MLP neurons of a small language model. Each row is named by its layer, matrix (up: input weights) and neuron, and shows model dimensions 0-63. Each number is 128 + 32 x the weight over its row's rms, rounded and kept within 0 to 255.
Before each neuron's rows, "fires on" lists the tokens most often at its 100 highest values on Wikipedia text that the model never trained on.

fires on: " as", " a"
L7.up1513 [171  93 158 122 144  97 116 129  41 144 119 101 178 167 160 165 147  71 164 141 166 101 121 113 101 198 154 118 150 126  99 189 132  77 161  64  99 134 115 124  97 168 126 145 145 128 146 160 134 145 166 106 146 124 182 130 144 113 120 142 103 103  93 112]

fires on: " |", "est", "am", "-", "|", "er"
L5.up1378 [181 199 113 176 145 160  94  47  88 118 117 154 161 143 216  88 119 146 120 140 169 121 152 203 115 124 161 128 124 136 155 153  99 153  92 223 101 132 130  72 132 144 163  51 142 108 140 110 146 165 185 140  98 179 110 147 164 113 132  68 126 118 173 165]

fires on: " of", "\n", " own", " and", "ically"
L5.up2189 [140 122 133  95 127 122 151  92 123  99 145 130 126 103 143 137 181 157 122 108  83 101  92 152 117 177 135 123 120 250  97 138 109 104 125 143 206  61 123 128 101  64 110 144 118 123  88 165 129 166 204 122 148 140 108 155 117 106 133 108 150  93 137 119]

fires on: "k", " which", "ak", "an", "s"
L7.up1330 [ 92 135 124 137 120 133 150  72  70 119 117 107 118 122  69 144 191 136 131 137 148 145 119 132 144 119  95 160  84 139 125 164 177 129 128 145  83  58 135 131 106 100 127 190 107 172 103 133 158 139 164 100 165 126 153 140 127 148 220 135 117  74 114 108]

fires on: " of", " to", " are", " has", " have", " with"
L7.up43 [183 156  91 149 126 144 101  93  95 101 208 127 179 157 144 103 156 126 166 145 149  69 175 151  79 175 120  94  88 151 106 123  90 104 152  77 129  81 107 136  68  76 157 152 185 156 163 128 128 153 110  72 172 207 100 107 124 124 126 114  69 134 146 130]

fires on: "\n", ":", " is"
L5.up405 [187 123 151 141 143 166 128 114 139  87 158 130 123 112 100 168 145 146 112 132 176  79 152  63 104 158 155 125 140 113 147 141 155  92 178 130  87  91  73 148 141 132 153  80  98 150 113 185 127 101 166 113  69 134 145 150 122  97 121 152  99 182 128  48]

fires on: " a", " the", " an", "\n", "-"
L5.up2151 [166 144 143 141 133  95 149 131 125 111  74 106  92 161 127 129 136 109 131 150 150 104  96 162 132 137  90 160 150 216 112 137 155 123 148 128 112 189  96 171  99 117 103 187 140 131 158  82  62 145 172 122 143  93 119 101  97 148  90 165 112  42  96  84]

fires on: " |", " the", " in"
L7.up2185 [132 187 152 108 152  92 143 131 100 117 130 115 114 201 157 137 123 158 122 113 135 148 161 137 132 156  79 172 154 103 139 138 182 127 125 163 135 101 113 145  81 153 130 118 116  89 117  99 128 139  57  94 144 157  87 155 133 132 108 101 112 149 194 106]

fires on: " of", "ch", "en"
L7.up556 [113 107 141 125 175 166 137 164 124 136  87 195 155 194 162 167  96 149 156 161 110  95  62 138 142 160 122  71  99 174 109 127  93 154 115  76 123 102 115 178  83 155 110  98  95 159 131 130 152 143 153  91 144 117 109 153 124 149 119 141 154  96  94 194]

fires on: "\n", ":", " J.", " A."
L7.up1156 [123 183 143 170 126  95  29 128  58  60  91 141 139 183 115  85 126 109 111  98 121 131 145 112 182 144  96 107 128  66 147 127 120 105 122 203 119 130 197 171  98 104 205  94 181 162 125 104 143 130 117 121 108  67 105  72 111  89 137 130 133 113 131 178]

fires on: " was", " with", " of", " to", " given"
L5.up620 [167 129 189 156  88 125  72  84  94 129 130 159 107 159 160 186 141 139 126 177 113 126 132  65 177 147  94  92 166 104 185 146  68 113 109 148 135 156 119 121 121 137  68 106 149 126 128 118 143 119 134 110  91 126 172  98 120 166 156 119 167 123 134 152]

fires on: " by", " in", " the", " from", " a"
L7.up279 [149  76 130 144 167  79 253 151  98 115 109 109  66 109 164 165 144 138 226 161 139  96 102 124 151 133 133 115 184 107 155  87 112  95 139 151 116 170 171 122  90 105 137 134 102  92 159 160 141 134 185  96 127  40 134 104 101 127  93 110 101 101 115 164]

fires on: " |", " of", " on", "|", " %"
L5.up1484 [ 94 111  81  92 161 121 165 140 126 146 154 119  80 145 131 137 145 120 162 140 131  90 107  73 188 111 111  75  91 108 149  37 155 137  91 124 141 150 117 157 145 195 148 132 128 137 135 104 125 126  97 139 124 116  64 135  67 126 169 117 128 111 119  73]

fires on: "\n", " (", " ", " $", "$"
L5.up995 [176 132 130 111 135 136 129 114 115 184 130 177 165 119 172 140 113 143 121 124  73 136 100  97  88 111  96 130 217 147 103  84 142 142 121 124 119 113 159 164 111 147 145 131 161  91 101  91 141 148 125  71 105 171 139 137 109  85 104 132 107 126 136 150]

fires on: " of", " in", " de"
L5.up1523 [105 104 137 154 113  90  79 123  92 143 150 120  98 110 110 149 162 185 140 190 117  71 127 178 162 127 110 134 164 154  75 171 125 126 142 138 114 149 144 130 146  79 127  95  61 169 146 110 148 167 111 115 107 121  98 102 137  64 178 239 118 108 122 110]

fires on: " |", "==", "|", " to"
L7.up1503 [130  94  97 137 150  83 181  82 121 138 133 127 125 163 114  95 132 141 138 103 156 120 103  94 167 124  81  76 142 154 187 105 149 195 111 134 122 148 166 138 112 122 196 134  91 139 107 104 114 142 110 144 129 136 114 126 160 136 125 158 113 130 113  85]

fires on: " an"
L7.up865 [111  87 148 132 160 105 114 167 123 164 142 171 143 103 125 138  77 141 102 182  98 115  88 155 121 109 135 111 140 138  80 123 141 115 114 178 147 135 125 127 131 125 129 160 181 133 129  81 148 111  92 130 130 142  69 135 120 167 119 130 175 111 107  85]

fires on: " with", " including", " included", " includes", " of", " include"
L7.up1280 [144 158 140 127 120 126 106 102 107 118 152  56  80 161 131 120 122 120 170 168 129 110 161  56 110 106 133 129 199 136  92 147 131 144 105 135 145  69 118 132 127 135 176 149 123 122 144 127 132 169 101 105 205 138 152  50 137 103 144 108  88 184 141 146]

fires on: " to", " of", " a", " by", " and"
L5.up1491 [ 84 141 113 153 150  95 113 159 136 126 191 154 158 149 134 144 143 153 139 125 109 121 159 153 133 136 127 144 120 156  99 148 130 163 162 120 154 134 218 110  77 130 141 129 132 129 149 165  82 168 134  91  84  98 188 123 112 169 135 109 172 159  70 101]

fires on: "\n", "-", " |", "2"
L5.up883 [141 154 181 122 131 136 135 140 104 168 104 146 136 155 131 202  79 164 173 134 166 156 190 124 126 106 134 120  84 134  58 111 154  82 106 148 141 111 108 130  92 136 117  98 151 109 123 122 180  49  69  72 156  79 120  85 151 145  94 113 114 115 144 136]

fires on: " the", "g", "c", "l", "b"
L7.up397 [176 122 147 167 155 157 163 117 140 158 128 131 126 105 109 125 167  97 141 211 128 130 141 111 128 129  70 147 104 103 155 130  97 146 176 166 143 125 118 147 134  86 156 164 137 116 109 132 143 120 120 147  77 112 188 205 167 137 134 125  98 129 133 138]

fires on: " to", " in", " of", " across", " de", " around"
L5.up2012 [126  69 132 103 118 109 107 131 165 148  59 120 117 160 109 105 149 108 140  96 125 134 142 110 132 197 131 127 148 195 146 136  99 134 154 144 142 182 170 146 124  97 142 100 114  78 141 162 110 145 164 146 127 186  63 140 129 135 140 106  84  85 172 152]

fires on: " |", " 0"
L5.up869 [137 173 132  87 129 133 180  88 153 158 127 142 167 127 121 105 145 162 143 126 141 116 142  94 190 149 114 131 195 122 215 135 155 118 202  95  96 135 109 136 150 157  99 165 179 154  73 169  53 160 139 137  83 108 119 171  80 174 113 156 132 147 141 122]

fires on: "\n", " was", " which"
L7.up30 [129 162  99 106 163 159 170  98 129 132 157 105 112 142  77 185 164 113 134 164 174  93 151 121 141 103 111  90  91 125 151 153 126 142 190 147 144 144 139 108 180  71 155 136 124 118 116 145 114 187 148  62  68 157 125  95 120  97 180 142  86 129 120 158]

fires on: " this", " This"
L5.up1944 [156 117 141 149 220 105 125  95 157  94 133 136  99 155 105 117 127 136 142  98  83 119 121 174 117  58  45 152 105 133  98 148 149 160 139 134 138 123 140 125 113  80 161  95  96 133 173 146 193 149 105 143 145 119 126 104 108 142 113 121 115 116  92 170]

fires on: " one", " a", " an"
L5.up0 [103  99  93 140 179 144 154 122  87 157  47 119 130 128 143 152  90  75 117 192 125 129 101 145  87 126 114 124 114 149 112 142 115 111 148 162 176 156 111 101 147 123 128 139 119 193 176 149 129 166 138 107 147 181 148  63 151 103 115 125 123  54  87 117]

fires on: " of", " to", " into", "im", "b"
L5.up1702 [128 135 192 148 131 133  95 157 112  97 116 113 135 119 121  95 113 168 202 215  94  42 105 129 160  69 113 147 122 102 129 117 122 158 177 125 183  53 144 117 154  92 105 124  75  80 109 134 133 147 146 131  95 162 151 155 141 117 129 196 104 127 111  74]

fires on: "M", " (M", " \"M", "-M", "-m"
L7.up1101 [129 151 120 165 129 118  71 130 101 122  65 115 107 118 115 136 133 164  91 148 119 171  96 153 152 200 128 123 136 113 114 192 123 124 101  55 147  85 119 132 161 121 160 169 188 156  88 122 124 153 112 205 148 153 145 137 121 197 170 101 115 127 141 113]

fires on: " |", " to", "|", " of", "1"
L7.up943 [153 152 127 138  93 138 100  85  64 122 142 134 128 138 153 152  98 177 125  92 157 132 138 142 152 164 120 118 154 140 139 154 132 111  89 116  92 142 130  72 116  98 147 143 122  89 186 123 171 185 157 108 141 130 151 110  99 157  97 114 147 132 142 178]

fires on: " is", " as", " was", " be", " are", " to"
L7.up2064 [163 221  82 103 112 166 155 130 155 127  81 150 132 142 137 128 133 135 143 160 117 175 120  87 150 118 135 224 174 105 128 115  97 114 116 120 116 111 151 180 102 147 107 109  83 174 105  79 159 132  93 118 125 146 116 134  92 131 169 135 141 122 119  66]

fires on: "\n", " A."
L7.up2265 [155 114 146 140 125 123 135  86  79 106 136 138 139 102 152 156 129 146 119 114  90 109 132 121 145 125 181 145 135 172 147  93  72 136  81 144  99 141 223 184  70 128 169 165 142 113 130 168 101 116  70  86 124  98 116  99 116 129 124 155  98  87 129 181]

fires on: " of", ",", "h", "ew", "s,", "e,"
L7.up1848 [149  85 175  92 135  87 143 103 113 143 163  77 119 108 145 126  71 142 129  99 125 128 100 132 189 132 168 161 101 154 147 178 139 205 156  86 188 211 148 146 154 164 179 157 106 110 143  84 155  96 160 154  44 110 146  83 113 120  79 124 156 112 101 100]

fires on: " |", "\n", ";", "-", "|", " with"
L7.up349 [165 126 127 162 121  97 119  84 104 105 167  83 121 100  91 121 134 149 122 117 113  84 105  96 136 147  73 113 151 145 141  70 128 118  77 121 110 111  81 133 117  80 158  93 158 177  84 114 141 156 104 116 107 132 124 169 162 126 161 123  97 150 158 140]

fires on: " or", " but", "us", " von", "ür", "ig"
L5.up1205 [ 96 105 200 103 123  99  58 103 167 180 120  61  89 113 118 157 152 180 174 127  85 138 118 150 144 130 150 152 138 127  49 148 124 132 174 114 142  85  87 113 137 130 124 211  29  92 126 140 147 128 117 192 163 144  97 123 108  71 149 179 165  97  69 140]

fires on: "On", " on", " in", " since", " On", " (200"
L7.up1147 [141  84 111  74 125 104  51  90 125 131  93 146 128  92 185 185  69 144  82 131  98  89 122 117 173 143 113 156 154  84 164 117 111 160 174 171  90 193 191 197 151  98  94  69 104 125  74  96 143  83 154 163 126 114 127 166  61 112 152 133 134 156 103 176]

fires on: " and", " but"
L5.up150 [ 79 122 169 123 137 105 140 137 119 149 136 128 111 138 153 117 124 175 116 137 158 124 187 101  95 164 147 152 108 140  64 134 139 141 117 139 205 117 155 164 100 189  91 111  94  74  96 101 157 163 171  84 165 105 163 112 134 124  80 126 146 104 107 100]

fires on: "\n", " by", " of", " led", " |", " leading"
L5.up162 [144  73 119 134  91 116 166 112  89 118 157 106 110 130 212 171 162 109 148 140 173 112 136 144 126 140  88  86 130  86 121  88  88 156  97 110 106  93  80 100 123 114 163 139  32 109 153  87 158 131 126 171 118 129 122 150 121 103 108 214 118 181 125 136]

fires on: " the", " of", " |", "ur", " de", " York"
L7.up2234 [117 109 160  63 125 174  68 111 142 163 111  77  99 108  66  78 126 135 206 103 129 119 117 189 166 127 145  90  99 151 209 143 163 156 148 114 164 134 133 123  94 172 165 165  86 127  94  87 183 150 138 153 129 111 110 110  51 127  94 107 152 112 138 132]

fires on: "\n", " |"
L5.up702 [176 139 183  83 159  82 102 108  76 171 103 159 124  83 159  90 107 165 154 105 144 141 142 150 153 104 167 156  92 142 111 106 168 166 127  80  89  77  85 129 148 119 119 177 163 128 122 180 150 101 145 130 163  86 112 119 126 145  97 106 168 117 148  85]

fires on: " a", " A", "A", " An"
L5.up2076 [ 98 104 142 162  94 115 148  89  53 115 134 125 179 118 115 181 147 161 133 121 130 138 165  86 104 104 113  95 124 168  75 177 115 105 166 119  91  82 126 129 123 143  67 172 148 159 126 166 175 142  94 139 160 144 160 150  98 101 122 104 160 132  68 134]

fires on: " and", " |", " or", " &"
L5.up2031 [118  78 139  83 172  60 127 100 156 161 153 148 126 179 122  94 184 140 118 149 105 136 126 135 123 153  77 141 119 135 120 145 184 164 139 107 154  97 136 134 124 129 141  98 100 156 156  78 126  82 120 109 167 207 122 103 157 131 143  96 118 165 114 157]

fires on: "\n"
L5.up1955 [ 89 147 104 102 180 101 173 113 128 108  78 111 139 175 121  59  96 120 117  83 139 133 115 160 172 118 115 147 140 132 160 133 150 126  90  82 112  97 117 117 129 107 132 127 143  74  97 145 189 117  93 127 136 133 103  84 117 152 158 166 139  79 145  72]

fires on: " the", "l", "r"
L5.up1794 [125  91 165  96 164 106  83 121 177 145 154 150 111 124 199 146 171 121  75 132 184 109 187 153 163  59  92 148 112 112 101 145 109 120 135 157  87  75 133 116 120 172 163 124  91 140  95 126 132 143 177  94 170  91 188 190 140 129 143 113 128 114 178  82]

fires on: " of", " and", "\n", "l"
L5.up806 [119 131 120 170 216 145  99 142 128 193 103 127 122 137 106 152 125  67 161 177 159 121 120 154 132  76  78 177 136  87 149 118 120 144 207  89 130 139  82 131  76 107 106 167  58 177 150  91 139 169  57  45 122 133 147 169 138 129 158 186  98 112 174 155]

fires on: " |", " 0"
L7.up791 [118  55 156 119 156  47 125 178 137 166 140 122 141 122 125  92 118 133 166 112 162 113 135 121 125 175 139 106 130  98 193 146 183 153 155  77 101  82  62 131 146 153 203 174 144 138 123 143 102 117 172 112 138 160 115 165 116 148 109  63 148 130 117 145]

fires on: " the"
L7.up1136 [143 206  98 192 123 121 106 135 117 121 155 140 127  95 157 143 152  80 165 238 168 122 126 143 120  89 133 129  91  83 148 105 141 162 158 122 105 163 117 124 144 124 141  80 189 147 113 109 154  89 121 162 128 122 149 134 183 123  94 113  97 156 181  88]

fires on: " |", "p", "sp", "-p", " Party"
L7.up2239 [152 124 119 114 141  71  46 124 123 101  91  71 137 148 133 133 126 147 120 133 172 103 108  97 122 172 125 122 170 146  89 183 153  83 149 127  84  83 125 118 170 143 174 120 133 127 173 110 166 130  79 116 166 171 139  99 157 165  92 171 160 130 127 127]

fires on: " were", " was", "\n", " are", " an"
L7.up2121 [117  78 124 116  93  99 124 145 143 182 150 159 110 181 210 154 123 138 150 108  76 132  99 182 129 158 187  97 136  98 122  68  92 134 160 189 161 157 162 202 119 156 140 190 114 142 180 139 109 122  85  93 132  83 108  59 146 107  83 120 136 126 179 173]

fires on: "\n", " of"
L5.up1071 [167  86  98  45 111  92 143 144  89 146  67 152 117 172  90 132  76 117 149 117  89 138 104 123 135 167 156 155  55 185 143  94 119 103 144 107 135  98 104 145  69  88 108 168 121 134 133 138 111 118 146 136 117  98 121 119 146 127 106  99 156 126 181 141]

fires on: " the", " of", "im", " a", "rom"
L5.up717 [ 85 201  95 148 128  98 163 131 104 207 141 119 192  82 187 153 182  82 147 124 139 116 176 137 142 134 130 109  82 116 121 138 141 112  90 137 133 126 103 120 134 145  90 118 161 119 120 111 115 113  81 181 120  99 132 177 142 173  55 130 138 126 172 101]

fires on: " the", " of", " |", " its"
L5.up2002 [155  57 154  83 133 114 134 140  93  18 110 140  62 146 123 172  64 149 107 125 107  83 135 137 146 127 135  74 145 112 116 141 176 131  80 132 161  88 117  94 130 125 132  72 146  99 130 146 116 109 142 157 155  95 134 121 153  91 124 126  97 144 128  92]

fires on: " the", " for", " won", " this", " win"
L7.up809 [140 166 116 158 168 123  95 133 125 110 166 109  65 166 173 105 129 115  79 116 119 164 162 136 157  76  34 158  61 116 134 114  54 119 115  77 143  94 151 120 130 140  98  95  78 103 103 117 126 130  89 148 148 125 158 160 159 125 167 146 191 112  98 150]

fires on: " was", " first"
L5.up1744 [ 73 134  94 133  93 169 147  97 145 150 121 126 104 180 120 166 160 123 151 159 144  68 148 144 148 129  85 114 114 187 111 165 127 141  83 164 166 119 152 128 136 134 136 159 128 136 142 170 151 125 126  79 101 124 120 130 139 148 121 136 106 147  88  55]

fires on: " his", "'s", " a", " an", " interview", " released"
L7.up284 [129 120  85 175 154  53 117 108 109 113 179 196 131  96 109 116 133 128 144 131 116  98 111 120 124 111 147 155 151 200 127 123 169  61 153 145 149 119 138 112 148 162 171 205 144 143 111 138 123 102 144 123 165 121  99 108 111 141 127  77 151 138  98 106]

fires on: " |", " and", " ", ";"
L5.up1513 [ 90 140 195 130 170 151 183 124  85 174 126  66  89 150 154 164 169 136 119 111  67 101 100 177  95 140  90 118  98 201 131 124  98 125 105 113 145 135 148 101 139 115 150  98 110 157 117 147 112  75 186  59 185 198 113 117 114 130 111 120 138 113 129  93]

fires on: " |", "\n", " MF"
L7.up1519 [120 206 106 140 151 145 124  95 115  75 119  70 179 128 131 150 199 106 140 109 117 108 103  62 146 114  93 113 158 125 134  98 154 116 149 126 130  94 100 160 130 168 112 119  96 159 107 170 119 136 169 164  74 118 139 176 135 135 186 158 165 138 119 160]

fires on: " be", " being", " to", " and", " de", " was"
L7.up1953 [158 127  66  83 133 210 143  74 117 104 110 123 170  86 126  48 133 117 162 141 113 218 149 163 123 129 190 158 141  84 163 149  97 157 205 123  80  99 147 169 129 115 126  66 123 139 191 151 142  73 168 131 105 150 144 100 187 177 125 139 137 111 120  96]

fires on: " |", " on", " of", " from"
L5.up692 [167  53 140 119  96 104 146 110 113 106 124 191  87  89 120 172 115 152 126 160 148 117 102 126  96 129 112  79  96 100 118 127 132 104  88 116 136 137 140  87 130 112 171 191  99 162  71 153 149  95 177 170 137 100 105 145 175 102 115  80  50 157 114 131]

fires on: " to", " from", "\n", " into", " his", " of"
L5.up835 [110  66 169  85  87 137 137 141  83 150 117 113 118  69 130 107 193 133 182 105 102 130 133 132 131 117  60 101 200 149 169  66 127 170 167 109 113 171 125 114 122  79 115  79 130  86 175 143 128 112 172 120 181 123 126  97 134 207 149 154 112 169 131 147]

fires on: " of", " the", " as", " both", "ing,"
L5.up1949 [157  95 190 106 152  83  87 100 149 123  96 122  50 125 143 164 103 141 164 150  84 114 119 122 156 158  86 152 177 165 110 128 166 117 189 118 121 189 107 115 142 174  73 125  55 147 163 102  88 137 118 122  91 101  94  98  96 138 118 163 111 121 120 178]

fires on: "|", " |", " a", " in", " born", ";"
L7.up2292 [111 121 160 106 198 145 141 103  98 104  96 116 100  86 116 174 151 164 135  76 131 141  82 112 192 136 104 111 117 217 189 143 126 124 124 105 117 126  96  89  43  95 150  63 188  80 123 139 159  99 171 150 110 162 133 143 122 163 109 133 157 109 152 119]

fires on: " San", " Grand", " Dan", " Gran", " Santa"
L7.up1072 [103 176 110 115 160 145 138 154 148 139 101  88 141 142 140 130 142 161 130 166 148 150 120 101 107 150 128 123 132 140 102 217 139 107 133 121 119 143 132 102 110 125 112 125 128 126 106 116 101 153 157 130 105 198 163 108  91 111 138 136 154 118 141 153]

fires on: " or", " not", " but", " especially", " than", " even"
L5.up1857 [ 83  83 162 145 163 152 107 117 120 117 138  76 101 158 118 158 130 151 188 130  85 113 104 138 131 169  95  97 131 203 100 139 146 137 147 111 119 102 153  48 137  86  81 137 110  79 130 137 154 183  57 180 128 168 100  98 123 133 148 147 137  95  95  96]

fires on: " |"
L5.up251 [105 182 144  82 147 132  91 132 131 119  83  61 140 145 169 141 111 138 142 123 123  79 140  53 130 160 143 191 109 114 106 120 198 125 106 139  85  87 152 140  88 158 190 115 142  94 118 148 148 128 121 112 154 138 111  96 154 117 131 151 147 175 210 131]

fires on: " as", " a", " were", " become", " are", " to"
L7.up2034 [119 120 112 145  70 185 113 103 134 113 123 107  97 119  98 129 111 150 110 115 120 114 178 164 104 123  96 110 103 104 130 127  84  68 105 136 119 192  96 131 146 141 150 124 148 100 131 200 212 152 114  73 139 147 190 127  82 108  92 106 157  97  96 129]

fires on: " the", " of", " to", " those", " his"
L5.up1396 [130 130 112 108 104 100 149 162 163 133 115 132 129 147 120  46 115 128 114  83  38 132 119 102  83 134 117 149  80 177  92 108 154 126 135  77 143 149 157 159 123 123 112 137 119 153  96  66 165 125 173 147 124 111 204 103 189 117 124 113 150 167  90 204]

fires on: " |", "|", " of", " single", " song"
L7.up369 [106  68 147  96 132 149 161 104 105 118  79  82 130 167 214 141 140  55 123 110 143 137 112  85 117 174 154 152 201 124 163 144 143 131 136 131 137  88 122 149 165 125 220 170 108 142 108 116  72  78 121 158 179  92 131 101 150 191 133  86  65 106 127 145]

fires on: "om", "m", "-m", " Mon", " \"m", "-M"
L5.up1331 [ 95  71  84  82 145  99  92 107 159 119 121 100 141 105 148 115 181 162  97 131 140 140 132 174 149 148  96 102 133 137 128 174  88 131 132  30 100 121 125  91  92 121 113 127 126 110 108 120 120 128 118 172 151 113 168 130  96 126 214 105 127 184 141  98]

fires on: " |", " to", " or", " and", " of"
L5.up658 [164 116 172 138  45 122 167  91 117 178 120 165  86 138 117 127 165 116 154 130 133  98 148 153 150 119 123  81 207 192 145 158  63 117  84 132 117 168 113 102 155 120 121 158 183  89 112 147 131 145  93  75  90 102 137  86 129 201 121 166 131 113 101 153]

fires on: " and", " |", ",", ":"
L7.up918 [126 159 156  51 165  76 121 139  65 152  98  72  98 156 179 125 148 123 120  65 155 131 115 160 124 178 119 108 125 129 107 162 124  86 146 129 167  68  70 109  96 176  90  93 135 126 152 147 115 160 208 121 138 192 177 132 133 160  88 128 153 130 151  96]

fires on: "-", " |", " (", " \"", "\n", "s"
L7.up1499 [156 107 125 138 152 157  98 136 142 142 131 135 171 121 147 135 123 156 160  88 128 141 140  78 125 158 121 144 140 152 142 127 156 123  82 117  94  87 160 115 151 123 103 161 107 123  90 127 166 132  96 144 123 208 176 116 160 130  55 144 108  97 153 140]

fires on: " c", " C", " a"
L7.up59 [104 123 145  93 160 146 160 121 135 142 103 172 136  86  47 164 101 119 120 109 132 130 114 170  76 191 123 141 129 151 168 181 136  81  68 130 155  82 121 145 164 141 159 115 135  64 110 154 135 127 138  95 170 108 182 117  97  51 101 110 159 102 136 133]

fires on: ";", ");", ")", "]", " |", "}"
L5.up941 [ 90 211 155  87 174 120 144 167  95 164 146 115 103 103 161 155 160 165 194 123 149 136 131 118 172 154 127 174 184  96 120 159 133 110 156 152  65 118 145  81 100 130 117 208 119 119 114 129  74 153 150  85 109 187 135 107 176 173 168 139 109 141 160 144]

fires on: " |"
L5.up1718 [141 151 123  69 114 140 129 106 147 142  97 185 176 119 141 157 157 106 169 118 150 117  99 151 179 120 102 132 198 138 108  95 209 130 112  93 127 154 153 163 167 164 158 128 180 167 123 101 100 145 121  80 141 141 131 174  73 122 168 102 116 101 185 100]

fires on: " |", " did", " of", " was"
L7.up745 [100 101 116 163 149  62  82 207 175 110  97 106 110 162 113 107 159 149 114 124  84 118  78  81 155 127 134  77 126 131 153  99 107 140 104 146 162 107 109 185 137 192 130 143 107 152  83 163 154 103 114 130 116 122 124 103  93 185 142 197 143 105 102 158]

fires on: "\n", " an", " a"
L5.up310 [119 104 141  73 136 133 145 175  95  74  94 108 108 150 125  77 136 133 171 157 158 137  98 120 153  84 141 163 175 156 185 126  94  90 161  91 108 128 114 116 148 114 112 116 186  79 145  74 205 138  91 146 194 104 151 149 120 162 165 171 141 169 172 111]

fires on: " not", " was", " to", " |", " been", " also"
L7.up2208 [142 159 191 170 134  77 127 105 135 159 110 100 200 182 115 109 126 136 165 130 150 117 106 134 114 149 140 113 158  80 148 139 102 148  66 185 125  64 150 100 132 148 208 141  83 141  75  44 177 159 140  78 100 117 135 122 138 170 112 134 161 141  82  82]

fires on: "\n", " |", "====", "\n "
L5.up1544 [109 143 141  91 112 105 100 104 110 139 141 110 124  97 158 132 150 134 100 117 172 137  83 129 153 181 102 168 135 173 131 126 161 109 175  68  52 118  98  91 127 117 139 146  93  62  78 140 123 148 162 146 116 180 154 106 122  72  92 108 150 112 138 114]

fires on: " of"
L5.up989 [104  98 143 132 141 125  98 141 140 159 146 120 109 172 198 106 170 157 123 126 120 148 170 108 141  97 150 186 115 134 147 131  68 157  90  76 134 141 100 105 114 177 143 117  78 159 147 102 134 143 139 198  87  95  78 117 123 110  88 184 140  72 150 132]

fires on: " and", " after", " guitar,", " by"
L7.up1019 [ 90 208 153 127 154  78 133 146 113 124 147  97 138 143 124 101 163 149 133  72 125 135 133 131 140 123 124 128 124 163  27 143 128 129  90 105 128 202 127 147 168 165 157 178 102  40  83 138 135 149 145 123 121 112 165  86  69 125 192 115 163 121  85 137]